config = dict(
    num_key_value_heads=1,
    norm_place='pre',
    bias='all',
    init_std_o=0.0,
    init_std_up=0.0305,
    init_std_down=0.0,
    learning_rate=0.0031,
    beta1=0.93,
    doc_mask=True,
)
MLP neurons of a small language model. Each row is named by its layer, matrix (up: input weights) and neuron, and shows model dimensions 48-111. Each number is 128 + 32 x the weight over its row's rms, rounded and kept within 0 to 255.
After each neuron's rows, "fires on" lists the tokens most often at its 100 highest values on Wikipedia text that the model never trained on.

L3.up584 [117 123 214 161 132 139 156 175 119 108 108  94 112 142 147 177  87 170 116 177 141 114 150  55 150 137  95  79 127 136 158 122 137  82 136 188 130 119 162  92 135 134 127 145 138  84  94 114  93 147 149  38 121  99  70 146 125 100 137  88 124  49 134 128]
fires on: "ed", "ted", "ized", " used", "ined"

L3.up357 [160 100 108  92 155 141 157  95  93 151 130 121 108 119 100 121 131 128 130 111 139  55 163 144 101 116  89 159 194 137 163  82  48 141 109 125 156 128 196 134 116 122  50 137 128 125 154 145 193 135 143 123 172  93 116 154 125 139  69 138 143 162  76 177]
fires on: "er", "ography", "ack", " reg", "ter", "and"

L2.up45 [105 169 149  98 188  97  92 138 111 107 129  86 137  64 143 106 134 148 145 124 104 137 143 141 102  74  81 144 109  90  98 172 162 178 142 110  78 108 122 166 183 157 125  91  51  56 124 171 203  96 126 105  63 146 179 143 105  92 168 162 163 111  75 123]
fires on: " in", "ummer", " July", " March", " Year", " day"

L7.up580 [122 124  98 100  89  90 111 104 136 105 149 105 149 156 135 151 109 151 108 114 112  54 136 167  91 129 124 106 137 112 109 112 118 144 123  78 128 116 107 153 175 160 101  87 131 106  87 109 161 109 194 110 101  81 151 118  84 169  68 120 106 157 175 125]
fires on: " s", "14", "ost", " it"

L2.up456 [126 115 131 101 196 111 121 160 148  93  90 140  89  96 159 170 151  78 109 126 152 102 182 107  83 108 145 190 124 106 133 112 206 103 110 169 140 111 141 157 134 151  97 149 134 109  68 148 157 119 165 143 110  64 138 129 174 106 152 159  73 112 184 134]
fires on: " \"", " '", "(", "[", " [", "===="

L2.up24 [187  75  68 118  66 185 113  87 172 175 105 150 181 103 163 152 114 116 179  86 142  96 107 118  89 154 154 123 199 145 148 105 120 160 118 123 140 121  80 148 150 117  99 134 191 149  98 128 117 140 139 131 160 132 129 125 141 124  92  72  88 160 127 135]
fires on: " a", " League", " played", " (", " football"

L3.up419 [128  62 138 114  97 117 148 146 162  88 118 165 124 107 122 106 137 149  53 119 211 118 119 172 136 160 188  70 127 134 149 172  78 169 132 146 110 144 125 124 103 160 132 128 115 106  86 108 102 167 112 198 107 165 135 174 140 187  86 126 149 114  47 128]
fires on: "out", "av", "ap", "b", "ib", "pl"

L3.up14 [144 151 114 106 173  91 151 160 146 149  70 146 137  95 121  61 135  97 104 105 142 124  98 183  51 163  75 168 101  90 164  95  91 119  84 102 158 141  98 109  90  94 122 150  73  93 138 142 127  92 120 116  88 136  93 156  83 109 135 168 130 141  93 112]
fires on: "ri", " tra", " Cup", " town", " club", "on"

L7.up381 [137 204 173 169 188 109  96 144 124 153 138 167 152  90 114 104 146 169 100 175 147 152 146 184 100  90  65 175 125 152  82 168 114 100  93 113 101 126  84 200 133 152  95  87 115 125 142 130 135 165 145 116 162  63 133 108  93 184 100 142 132 117  75  93]
fires on: "and", "ri", "v", "ur", " t", ":"

L7.up507 [131 117  81  93 152 140  84 129 156  88 139 185 134 139 167  83 109 152 122 146 105 173 101  92 176 127  83  64 179 162 135 118 146 170  92 171 118  98 174 106  96 104  80 172 154 126 107 158 135 125 215 123 188 151 181 125 169  93 133  68  90 116 151 100]
fires on: ",", "s", "i"

L2.up508 [144 110 114 164 109 207 147  79 104 141 107 154 171 190 103 113 149 171 159 141 122  96 132 100 113 133 123 104 153 197 135  64 102 114 182 174 131  70 138 117  90 100 125 140 142 140 114  80 104 121 123 120 102 135 141 164 193 109 168 153 143 114 125  58]
fires on: " of", " north", "/", " south", " South"

L7.up591 [ 66 118 107 147 121 177 124 199 161 153  97 134 147 134 105 148 169 200  88 129  89 153 117 155 142 113 104 125 115  47 127 129 134 109 145  43 141 112 143 146 121 135 101 128 114 115 141 144 131 159 126 162 154 106  79  93  77  99 112 122 139 181 149 125]
fires on: "et", "ist", "or", " ord", "m", "um"

L7.up621 [ 95 137 152 156 118 179 171 162 141  81 101 125 200 114 207  89 189 188 139 127 101 121 112 108 134 110  86 148 110 132 137 135 114 121 138 124 121 170 174 155 104  83  98 163  65  56 131 106 132 179 165 114 127 173 109 151 167 129 144  79 137 127  59 123]
fires on: " /", "u", "l", "ra", "b", " =\n\n"

L3.up447 [110 134 134 176 193 132 162 152 174 138  62 136  85 172  85  86 157 109  72  78 138 116 114 142 122 121  97  98 164 121  91 158 159 167 143 167  34  63 133 124 101 159 147 126 140 135 162 154 107 159  83 154 156 120 155 122 106 137 125 129 185 167 117 154]
fires on: ")\n\n", "ad", "ording", " un", " Mar"

L7.up413 [136 178 154 190 125 137  98 129  69 147 104 139 129 107 152 168 137 136  93  98 124 143 156 147 124 132 134 131 157  90 109 137 171 128 145 142 112 136 183 228 110 139  79 109 182 103  97  96 116 145 129 181 102 154  84  85  89  99 119 162  87 119  78 142]
fires on: ".", ")."

L7.up577 [165 125 107 155 104 134 147 127 152 195 154 102 150 104  92 125 116 152 162 148  23 199  73 152 157 110  83 143 119 130 101 164  84 145 221 130 114 102 137 137 169  75 128 145 121 145 133 147 134 171 163  91 121 143 153 104 182 135 184 144  98  86 119  93]
fires on: "b", "m", "al", "0"

L3.up7 [157 138 113 130  53 144 126 166 156 146 105 167 147 174 104  84 101  95 151 168  87 139 121 193 110  74  68 178  90  86  52 150 124  98 118 157 146  99 103 118  77 171 142 156 100 146  86 172 165 108 134 122 169 116 104  92 148 121 100 144  81 149 137 116]
fires on: " pro", " le", "ce"

L3.up399 [105 124 144 177 130 122 149 133 115 124 170 166 120 122 176 132  68 104 172 123 112 135 129 122 100  87 101 190 162 149  99 159  91 118  72  74 159 103 123  87 173 183 133 138 146 185 140  99 161 112 110 161  66  40 125 141  96 125 168 151 134 115 137 158]
fires on: ".", " of", "ly", "rom", " early", " age"

L3.up630 [152 116  87 158 179 111 100  72 115 171  77 172 127 111 130 115  96 171 181 132  65 146  39 174 170 123  72 119  92 173 140 133 118 106 150 109 124 119 147 132 146  98 175 152 120 132  94 165 117 146 126  56 135  84  84 115 170 115 166 163 147 137  83 111]
fires on: " n", "os", " h", "ed", "202", "m"

L3.up155 [135  86  55 131 108 116 176 155  92 172  74  99 156 130 111 106 185 152 120 134 109 151 130 115 112 129 122 144 138 196 138 115 127 145  97 158 107 100 128 175 105 113 128 112 141 118  68 147 182 129 154  93 124 121 127 146 106 172  66 129 180 119 173 171]
fires on: "0", "\n\n", " =\n\n", ")\n\n", "199", "202"

L7.up455 [119 114 152  62 145  45 128 122  95 174 167 115 147  77 183 127 134  70 128 134 106 116 122 164 114 117 143 136  87  65  73 172 159  96 134 131 127 132 147 114 122 166 121 119 103 129  79 115 173 137  98 148 156 154 111 122 174  69 162 115 163  97 108 167]
fires on: " is", " are", " and", ".\n\n", " +", " through"

L7.up569 [106 131  78  69  81 120 186 191 131 142 162 124 126  88  91  70 130 120 161  90 112 112 133  69 144 138 133 125 131 143 133 146 113 133 151 147 154 107 128 125 114  98 143 206  57  83 136  84 132 127 151 132 101  85 127 175 150 116  89 137 125 130 138 128]
fires on: " the", ",", "ia", "-", "ulation", " ("

L7.up203 [122 150  79 108 138 159 136 199 115 133  97 174 127 123 166  81  77 104 175 132 161 134  82 131 176  82  75 137  88 134 133 121 124 139 162 148 108 158 159 138 117 106 141  95  58 112 118  71 104 169 133 171 136 131  83  90  97 132 131  97  81 145 178 103]
fires on: "ed", " B", "ing", "ided", " "

L3.up352 [141 131 128 120 173  52  93  98 117 162 125 169  95 155 130 176 132 132 112 104  84 143 159  57 125 149 129 146 144 162 165 155  73  51 101 106 165 151 164 170  77 150  96 161 144 154 155  97 116 134  93 132 115 149 163 138 119 189 108 113  89 151 179  72]
fires on: ":", " f", " and", "):"

L3.up59 [184  80 104 158 121 148 180 131 173 173 160  96  89 145  68 161  78 127 161 119 147 126 129 134 127 112  60 153 174 135 159 111 162 131 156 114  65 137 185 176 143 193 113 158 138 105 143 144  88  82 116 153 157 110 129 148  98 150  87 151  74 125 114  96]
fires on: "th", " Sec", " f", ".S", " F"

L3.up469 [173 180 150 145 128  87 118 138 133 118 136 156 148 104 108 136 114 155 119  42 148  75 125  88 107 117 106 131 194 120  99 115 118 120 132 129  86  63 130 160 153 164 111  85 134 119 113 181  78 118 145 132 136 108 139 130 112 136  92 181 136 161 114  66]
fires on: ".", "C", " ty", " Tr"

L7.up633 [ 78 119 160  88 169 139 142 186 120 137  97 103 110 133  63 150 153  85  43 176  64 149  74 168 180 142 185 140 122 100 119 103 115 167 125 171 178 149 105 101 124 101  88 173 154 160 175 105 122 158 160 181 118 145 104  79 117 117 198 132 150 113  77 116]
fires on: "or", "ist", "ect", "ol"

L3.up211 [120 209 150 103 133 203 144 104 157 197 158 133 119 115 142 121 136 178 167 131 166 136 146 198 161 138 158 114 163 161 127 147 131 142 127 131 150 136 142 146  98 172 100 110 139 139 125 162 141 143 149 148 152 126 170 161 118 124 108 165 219 163 136 141]
fires on: "ame", "um", "en", "old", "ort", "ins"

L2.up588 [ 81 192 103 173 148 124 126  69 136 128 142 120 138 116  70 136 145 121 127 124 119 196 131 139 109 102 195 126 103 160 111  92 127 109  90  99 186 197 132  97 120  72 135 165 118 162 117  79 202 120 143 124 158 130 129 146 161 129 119 156 114 144 140  74]
fires on: " both", " four", " who", " pe", " three", " we"

L2.up509 [139 160  81 129  81 107 131 110 189 125  99 131 139 118 120  57 151 185 179 171 140 182 124 154 183 139 144 164 156 110 162  82 117 111 154 120  48  88 158 122  54 131 108  84 108  71 113 141 111 123 164 105  75 122 165  71 119 180 125 140 155  60 138 127]
fires on: "I", " O", ".S", "9", " I"

L3.up191 [168 160  90 159 171 124  86 139  90 101 106 174 136 163 129 118 119 114 167 189 157 121  99 194 122 102  78 153 128  95 125 191 157 175 120 126 132 120 126 126 106 124 118 117 183 170 156 160 139 171 163 110 155 102 115 110  93 145  97 183  85 191  94 112]
fires on: "erv", " may", "iv", "or", " Ge", " Reg"

L7.up589 [117 111 132 162 110 124  61  93 168  88 103 142 123 126 123 180 131 139 107 114 100 155 152 102 118 114 155 133 106  36 120  87 123 102 145 155 102 179 142 154 133 138  74 190 123 140 139 129 178 181 115 160 135 131 108 129 126  54 156 174 123 117 106 136]
fires on: " s", ":", "ed", " sc", " Sc", " in"

L3.up453 [122 136 116 136 104 132 114 153 167 145 153 100 150 146 134 135 125 182 164  89 111 127 117 144 111  85  81 148 171 144  85 133 224 100 105 117  57 160 172 133 174 122 129 154 153 135 154 131 109 102 124 145 173 181  93 117 104  56  98 134 147 177  66 123]
fires on: " C", " W", "c", "d", "C"

L3.up448 [175  95 128 147 110 130 103  97  98  50 111 123 125 133 138 112 121 135 147 162 184  54 157 169 163  89  83 127 141 148 120 135 134 125 124 185 106 134 142  53 104 133 140  97 166 148 102 165 198 194 111 126 167 154 122 116 136 139 121 142 145 132 131 133]
fires on: "duc", " add", "orm", " not", " em"

L7.up372 [119 158 136 160 119 182 120 147 141 143 152 194 145 134 159 140 151 129  64 125  81  80  93 185 175 119 162 165 154  95 144  47 122 133 135 136 141 115 132  81 111 138 123 158 135 179 145 165 103 138  95 147 124 100  97 106 136 117 139 135  90  86 128 187]
fires on: ".", "ist", "et", "ter", "ald", "t"

L3.up220 [ 96 141 127 116  63 150  75 120  87  81 158  98 106  92  84 127 173 133  97  90 139 132 110 120 153  43 117  97 173 159 149 129 155 128  66 165 203 100 160  83 140 147  79 136 179 126 119 121 110 101 151 139  93 129 175 163 136 117 155 147 124  91  95 142]
fires on: "et", " prot", "s", " an", " mon", " Des"

L7.up423 [108 107  91  89 112 108  79  98 118 156 134 153  71 156 192 165 134 125 133 154  91  98  83 165 131 117 173 116  94 144 145 122  78  97 174 144 111 158 136  96 162 196 125 157 133 185 112  88 156 135 108 105  80  96 113  92 164 115 145 125 110 139 122 129]
fires on: "f", "h", "s", "ess", " bel"

L3.up40 [179 111  91 159 103 180 142 137  92 148 188 113 146 149  92 205 153 112 120  73 166 121  52  95 161 115 173 138 143 161 105 161 117 117 115  88 138 125 140 117 141  99  81 103 146 139 131  78 102 178 175 143  95 160  86 123 129 137 178 148  53 136 122  92]
fires on: "ight", " new", " pol", " of", " Born", ":"

L3.up189 [115 137 148 176 143 169 145 104 163 184 117 165 105 141 113  93 132 125 156  65 150 133 152 105 112 111 129 155 106 137 158 137 106 120 147 106  56 145 143 123 118 113 120 104 164 165 160 169 126  98  68 115 128 111  92 131  99 171  68 178 156 173 147 177]
fires on: " to", " Sp", " Par", "born", " count", " att"

L2.up152 [141  91 143 177 132 201 159 184 154 107 118 133  90 176  99 130 157 100 170 101 171  83 194  76 126  93 127 136 118 167 130 146 100 141 144 159 129 162 150  99 153 135 135 172 112 148 119  99  93 121 147 134 113 100 112 128 126 167 121 134 154 143  89  90]
fires on: " to", " north", " •", " south", " h"

L3.up442 [143  61  40 144 185  57  99 124  61 104  94 130 124 119 147  84 144 153 110 169 147 130 125 113  84 131  63 163 100 116 117 134 127 128  72 110 113 118 167 111 106  74 102 120 143 122 119 139  94 108 103 116 177  93 130 103  73 128  98 140  93 130  94 110]
fires on: "ater", ".S", "V", "iv", "orn", "erv"

L3.up418 [176 121 171 172  80 176 176 112 102  96 137 161 148 195  69 123 117 104 199 154 105 115 135 182 102 112  62 159 130 115  83 146 154 103 170 134 153 103 145 153 143 194 143 101 126 161 113 160 151 133 118 104 131 144 149 170 149 141 141 199 117 157 161 143]
fires on: " new", " under", "ce", "aint", " remain"

L3.up187 [ 94  82 137 189  78 210 141 125  94 125  54 153 127 189  88  87 102  81  97 206 139 164 164  87 127 113 154 205 138 145 110 101  88 145 130 152 114 117 101 138  22 111 169  84 156  90  97 103 151 119 108 169  95 172 139 126 217 123 144 141 155 110  78 148]
fires on: "M", ";\n", " |\n", "\n\n", ")\n\n"

L3.up249 [152 159 167 121 124 128  79 120 142 136 125 136 150 120 118  58  89 109 139  96 109 125 173  63 145  94 116 166 114  73 111 150 132 115 139 111 104 152 120  57 111 117  98 142 136 145 165 111 165 174 133 135 131 100 129  84 113 130  90 180 137 155 121 110]
fires on: "e", "ent", " n", " de", " inc", " was"

L7.up88 [142 118  91  83 134 134 100 119 120  61 117  92 127 115 124 100 115 158 114 108 175 108 115 155  89 160 139  76 127 113 131  77 114 155 137 189  99  86 132 162 116  85 171 112 183  89 121 207 171 201 137 145 118 123 111 148 114 140 161  66  97 118 106  81]
fires on: "ot", "s", "ations", "S", "its"

L3.up101 [117  99 130 154 121 134 128 191 129 105 138 156 143 162 112 126 117  80 119 118  81  67 171 174  99 134 164  80 163  56 148 150 119 150 127 138  89 141 138 129  92 102 140 116 109 142  48 141 113 123 157 139 104 141 147 136  67 202 148 122  95 151  58 136]
fires on: "L", " con", " In", "ot", "osp", " feat"

L7.up557 [128 143 122  97 130 112 149 104 148 107  91 141 135 143 119 148 185 140  57 121 125 107  96 134 162  98 119 140  96 176 124 166 153  67 142 152 152 148 197 112 134 159 118 147 120 169 117 133 138 150  91  82 111  92 138 110  75  91  98 105 151 162 118 212]
fires on: "-", "it", " g", "d", "et", "ep"

L3.up199 [100 109  71 155 126 100  30 105 134 140 119 101 134 147  92 167 151 121  98  99  64  54 150 170 139 135 147 123 113 154 169 160 150 131 110 168 151 138 185 152  89 149 162 207 127 119 104 111  98  87 156  80 176 155  98 123  61  79  84 143 166 134 111 119]
fires on: " University", " College", " Cent", " building", " mi", " cent"

L2.up182 [108  98 147 157  99 116 153 127 153 142  85 125 150 116  80 106 140 141 138  83 135 116 111 153 113 160 161 172 134 128 146  72 130 112  55 156 130 114 125 172 127 168 133  92 156 119 142 132 115 138 133  60 157 179 150 101  96 116 162  50 139 149 187 148]
fires on: " cre", " first", " published", " name", " served"

L7.up93 [108 225 138 125 151 108  92 126  61  85 160 111 144 138 100 183  99  99 155 129 127 200  79 106  65 105 175 137  81 120  66 183  90 108 149 128 152 108  99 139 169 148 115 134 164 130  82 120 117 162 163  87 100 164 157 114 158 179  76  94 100 150 113 127]
fires on: "at", ":", "if", " of", "ur", "T"

L7.up302 [141 167 131 133 190 136  36 142  83 135 104 170  84 120 144 132  82 183 179 181 161 114 117  50 168 102 127 132 100 131 129 129 108 166 109 192 131 199 121 113 134  90 129 131 148 111 131 159 122 170 108 108 152 148 127 117 182 108 154 126 155 108 165 120]
fires on: "ed", "ic", "ing", "ted"

L7.up224 [ 52 148 140  85 150  77 134 121  98 156 120 180 168 145 162 204  86 119 105 160  57 153  81 103  96 138 169 136 175 188 186 154 138  39  67 119 164 157 131 141  99 118 118 107  60 124 105 123 135 148 100 143 157 158 174 126 161 136 107 139 164 120 120 138]
fires on: " was", " is", " and", "l", " "

L2.up119 [112 155  89 122 107 130 169 157 107 159  99 108 150 131 108 150 143  90 132 144 159  95 208 110 125 120 102 134 131 173 158 150 134 137 114  98 113 131 185 164 135 150 137 178 140 125 110 124 123 130 111  84 157 111 133 116 110 131 133  90 177  98 138 106]
fires on: ";", ",", " and", "ated", " were"

L7.up400 [113 129  62  92 155 116 137 167 115 160 195 106 144  90 159 102 115 110 148 147 153 182 120 102 109 146 120 174 112 165 151  88  81 131 201  88 104  93  97 117 132 162 159 111 104 124 134 110 165 139 130 194 117 137 151 136 191 106 165 161 110 105  94 170]
fires on: " the", " from", ",", " with", ".\n\n"

L3.up205 [170  97  98 141  86 142 156 111  82  91 114 146 130 129 112 174 117 179 157  93 143  44 172 135 113  65  22 184 127 110 104 103 139 141 104 191 130 114 164  96  76 136 150  99 149 144 105 166 170 170  92 107 132 118 130 162 127 124 147 141 131 105 169 153]
fires on: " add", " g", " Th", " life", "Th", " act"

L7.up191 [134 165 166 124 128  72 168 123 107 112  41 138 102  93 100  78  82 167 139 153 153 157 149 181 128  81 142 111 117 124  70 152 119 141 101 149 131 125 155  71 147 142 107 119 154  82 110 129 141  90 139 174  89 128 169 135 157 146 227 110 153 166 103 196]
fires on: " ", "l", " g", "g", "ort"

L3.up6 [142  87 126 163  69 179 129 117 116 121 149 176 134 188 148 179 130 170 206 148 154 126 154 115 181  67  80 172 142 170 147 163 167 128 144 199 151 110 160 137 143 156 159 114 142 178 128 188 142 162 135 154 150 144 142 154 170 138 140 167 133 137 182 144]
fires on: " add", " un", " Ag", "Th", "in"

L2.up208 [118 122 114 108 100 118 195  96  83 132 128  85 178 114 152 122  92 121 186  96 199 123 137 131 119 101 115 105 140 114 107  97  70 107 108  81 123  98 112 128 130  71 127 100 141 127 133 159 132 107 108 189 107 116 138 151 165 166  91  99 157 109 111 132]
fires on: "\n", " |\n", "|", " (", ")", " The"

L7.up601 [192  97 179  77 153 154 153 112 124 175 144 137 159  68 154 103  65 170  54 120 147 121  76 131 124  87 159  93 172 171 169 103 133  83 132 126 149 102 145 163 104  58 130 134  99 104 132 123 140 158  64 172 103 115 184 180 135 118 109 124 154  83  86 132]
fires on: "un", "ap", "o", "a"

L7.up583 [ 94 144 137 103 139 151 130 131 117 139 106 125  70  85 105  96 127 118 181 192 147 122 127  97  99 121 152  34 140 160  69 139 131 120 205 126  98 198 109 158 162 110 137 119 140 125 145 177  87 124 146 166 131 137 100 117 123 156 159 136 125 146 103 170]
fires on: " ", " W"

L7.up247 [ 83  77 123  83 156 164 108 133 131 100 119 103 146 149 119 162  49 122 128  83 149 103 134 149 158 153  84 160 110  96 146 153 144 138 147 156 123 120 139 128 132 156 157 158 190  82  88 140 154 143 153 150 162 115 126 114 199 165  58 118 134  80 174  79]
fires on: "ur", "iv", ":", "==", "ear", " also"

L7.up297 [140 187  95 129 113  86 181 158 143 182 148  68 116 140 136 122  69 129 174 103 136 192  62 129  94 148 151 143 155 150  74 164  79 152 160  81  95 127 159 200 104 103 175 143  69 122 117  88 155 133 101  92 154 100 123 166 143 110 188 126 159 174  88  94]
fires on: "ed", "ut", "ided", "ated", "at"

L7.up232 [ 72 136 146 151 158 141  64 155 183 167 122 129 147 135 109  99 160 167 122 171 184 114 148 129 117 190 125 144 169 158 160  87  95 120 115 117 147 102 104  99 139 133  89 129 146  88 148 135 119 164 115 122  49 201 118 115 126  98 102 125 146  65 103 152]
fires on: "et", "g", "at", "est", " ", "st"

L3.up302 [104  74 117 116 154 110 110  87 175 190 136  77 140 134 145 103 139 125  70 128  64 175 180  95  93 165 123 137 123 128 135 102  90  87 115 129 157 212 149 165 113  67 108 148 132  99 104 167 132  43 105 114 154 140 181 126 168 116  65 118  98  66 124  79]
fires on: "ra", "ic", "m", "to", "amb", " each"

L7.up360 [118 151 119 155 119  75 121 102 122 135  96 171 180 137 168 132  93 135 142 146 159  95  58  90 137 111 116  66 137 146 137 104  41  72  99 113  97 134 129 174 135 165 107  87 180 133 145 129 115 160 128  89 141 172 119 122 150 101  87 123 161 141 133 171]
fires on: " re", "re", "-", "om", " R", " M"

L3.up36 [ 46  78 138 128 153 133 166 128 135 188  94 109 117  62 138 122 166 170 102 131  82 132 168 109 104 186 134 145 144 100 187 120 124 129  85 146 105 151  79 184 144  76 134 155  97  86 129 125 104  88 118 117 146  91 121 153 115 103  95 174  88 125  97 142]
fires on: "ap", "res", "ip", " place", " career", "ant"

L7.up393 [106  85 138 136  97 128  94 117 160 144  92 157 145 136 143 184 145 188  58 103 127 163 118 146 128  82 155 121 116 104 163 168 101 117 174 154 131 227 146 149 145 153  92 108 111  89  99 158 124 124 149  87 129 116 188  77 150 147 153  84 102 106 118  94]
fires on: " "

L7.up137 [131 124  77  85 160  98 104 192 158 159 173 138  62 209 123 135 165 166 112 191 174  84 141 124 129 120 151 105  82 122 179 103  84 152  87  89 142  51 123  74  96 109  77 112 102 123 167 158 132 163 134 196 152  85 159 138 112 123  76 101 128 161 132 106]
fires on: "ar", "ri", "y", "at", "a", "i"

L2.up627 [140 134 148 120 165 105  89  81 124 128 126 148  94 117 143 127 124 124 123  69 141  98 182  95 135 120 155 130 198 157 139 181 144 128 173 121 139  61 186 127 106 140 140 154 152 112 101 137  99  62  91 180 202 134 118  92 141 134 169 125 123 150 136 101]
fires on: " f", "-f", " Sw", "otes", "):"

L3.up479 [ 85 167 126 125 121 134 147 132 136  89 141 140 147  90 173 150  98 189  99 164 228 136  96  74 182 152  79  14 155 124 100 156 118 100 160 121 128 133 186 117 106  87 133 107 165 106 159 165 107 152 125  81 150 128 126 130 126 166 113 111 130  84 121 105]
fires on: "-", "h", " R"

L7.up202 [174 185 133 160 143  99 132 142 107 151  93 160  74 136 191  89 123 137 156 123 137 113 177  98 144  88 124 187 123 121 156 172 122 159 194 141 116 151 103 127  92 136 121  42 113 101 144  80 132 129  91 113  80  97 116 125 113 101 129 121 147 107 152 159]
fires on: "e", "ane", "ee", "ate", "ie", "te"

L7.up544 [140  81 157  86 139 126  74 128 112 121 155 130 112 156 126 136 142 103 128 108 131 122 199  98 180 153 162 154 145 132 111 162  70 124  98  44 125 111 190 168 165 172 142 130 114 111 173 181 126 136 125 109 134 138 132  89  98 176  35  63 147 109 178 175]
fires on: " is", ":", " was", "ter", "er", "g"

L7.up163 [123 181 145 155  92 149  95  92  95 116  92 151 129 172 103 142 213 105 178  92 185 129 151  92 156 108 130  95 157 158  81 168  70 152 130 159 123 104 176 124  84 104  98 196  78 158 144  88 115 130 119 178 171 142 102  97  84  94 193  73 170 115 156  95]
fires on: "est", " at", "h", "pl", "il", "ended"

L7.up101 [144 123 111  96 130 176 146 129 121 160 137 111 148  99 128 129 142 123 102 103 117  89  83  91 116 117  64  69 121 142 129 174 103 142 105 140 104 149 132 162 135  75  88 116  83 149 140 145 102 195 174 106 156 157 125  86 119 122 135  68  75 187 124 120]
fires on: "ad", "s", "q", "urs", "k", "ew"

L3.up202 [167  85 147 148 165 127 209 154 151 139 116 151 159 147 179 120 174 159 149 113 178 119 158 175 140 117  65 185 104 111 141 126 145 122 138 199 151 169 164  99 104 132 138 136 117 123 142 150 166 118 145 147 129 180 108 207 159 126 144 171 163 140 178 124]
fires on: " town", "ography", " life", "osition", "ib", "ild"

L7.up614 [137 122 108 105 113 126 159 119 132 103 134 138 124 147 112 141 122 158 100 129 144 136 127  86 110 167  99  44  79 155 126  98 108 127 127 108 185 180 175 106  90 103  79 129 110 143  69 138 113  90 116 168 107 117 114 134  70 156 153 166 118 147 147 130]
fires on: " ", " n", " I", " not", " they", " be"

L3.up404 [118 172 119 158  98 156 141 131 130 133 136 153 157 140 108 104 147 139 106 118 104 130  85 116 133 130 117 167 154 177  94 110  70 109 115 205 135 160 138 131  81 153  90 126 114 132 129 112 121 168 210 135  77 126 125 110 165 143 120  52 128 126 149 144]
fires on: "e", "i", "ext", "==\n", " ==\n", "8"

L7.up320 [181 123 154 155 111 115 146 123 129 150 157 165 152 127 119  75 110 135  63 179 197 135 147 138 167  66 142 120 171 144 147 168 169 119 155  90 164 156 112 132 116 102 114  96  92 130 151 114 165 160 146  85  72 100 146 142 172 157 134 124  92  74 134 124]
fires on: ":", "im", "h", "o", "u", "ur"

L7.up171 [139 105 107 100 115 100  92 144 161 108 113 139 108 117 134 155 118 221 111 165  66 152 109 151 154  89 128 116 104 160 142 115 156 113  95 108 137 158 177 155 136 176 113  79 134  87 103 134 136  98 176 109 135 194 139 152 172 120  72  78 136 183 162 176]
fires on: " ", "l", ":", "m"

L7.up140 [182 130  64 162 105  78  95 150 102 148  98 156 151 176 106  92 139  97 192 149 101 115 132 114 189 149 150 161 163 136  91 128 221 164 134 100 126 153  95 126 178 134 121 133 131 165 108 169 151 100 134 127 151  71 105 130 117 149 128 137 119 109  88 123]
fires on: " ", ",", "ro", "he", "ff", " L"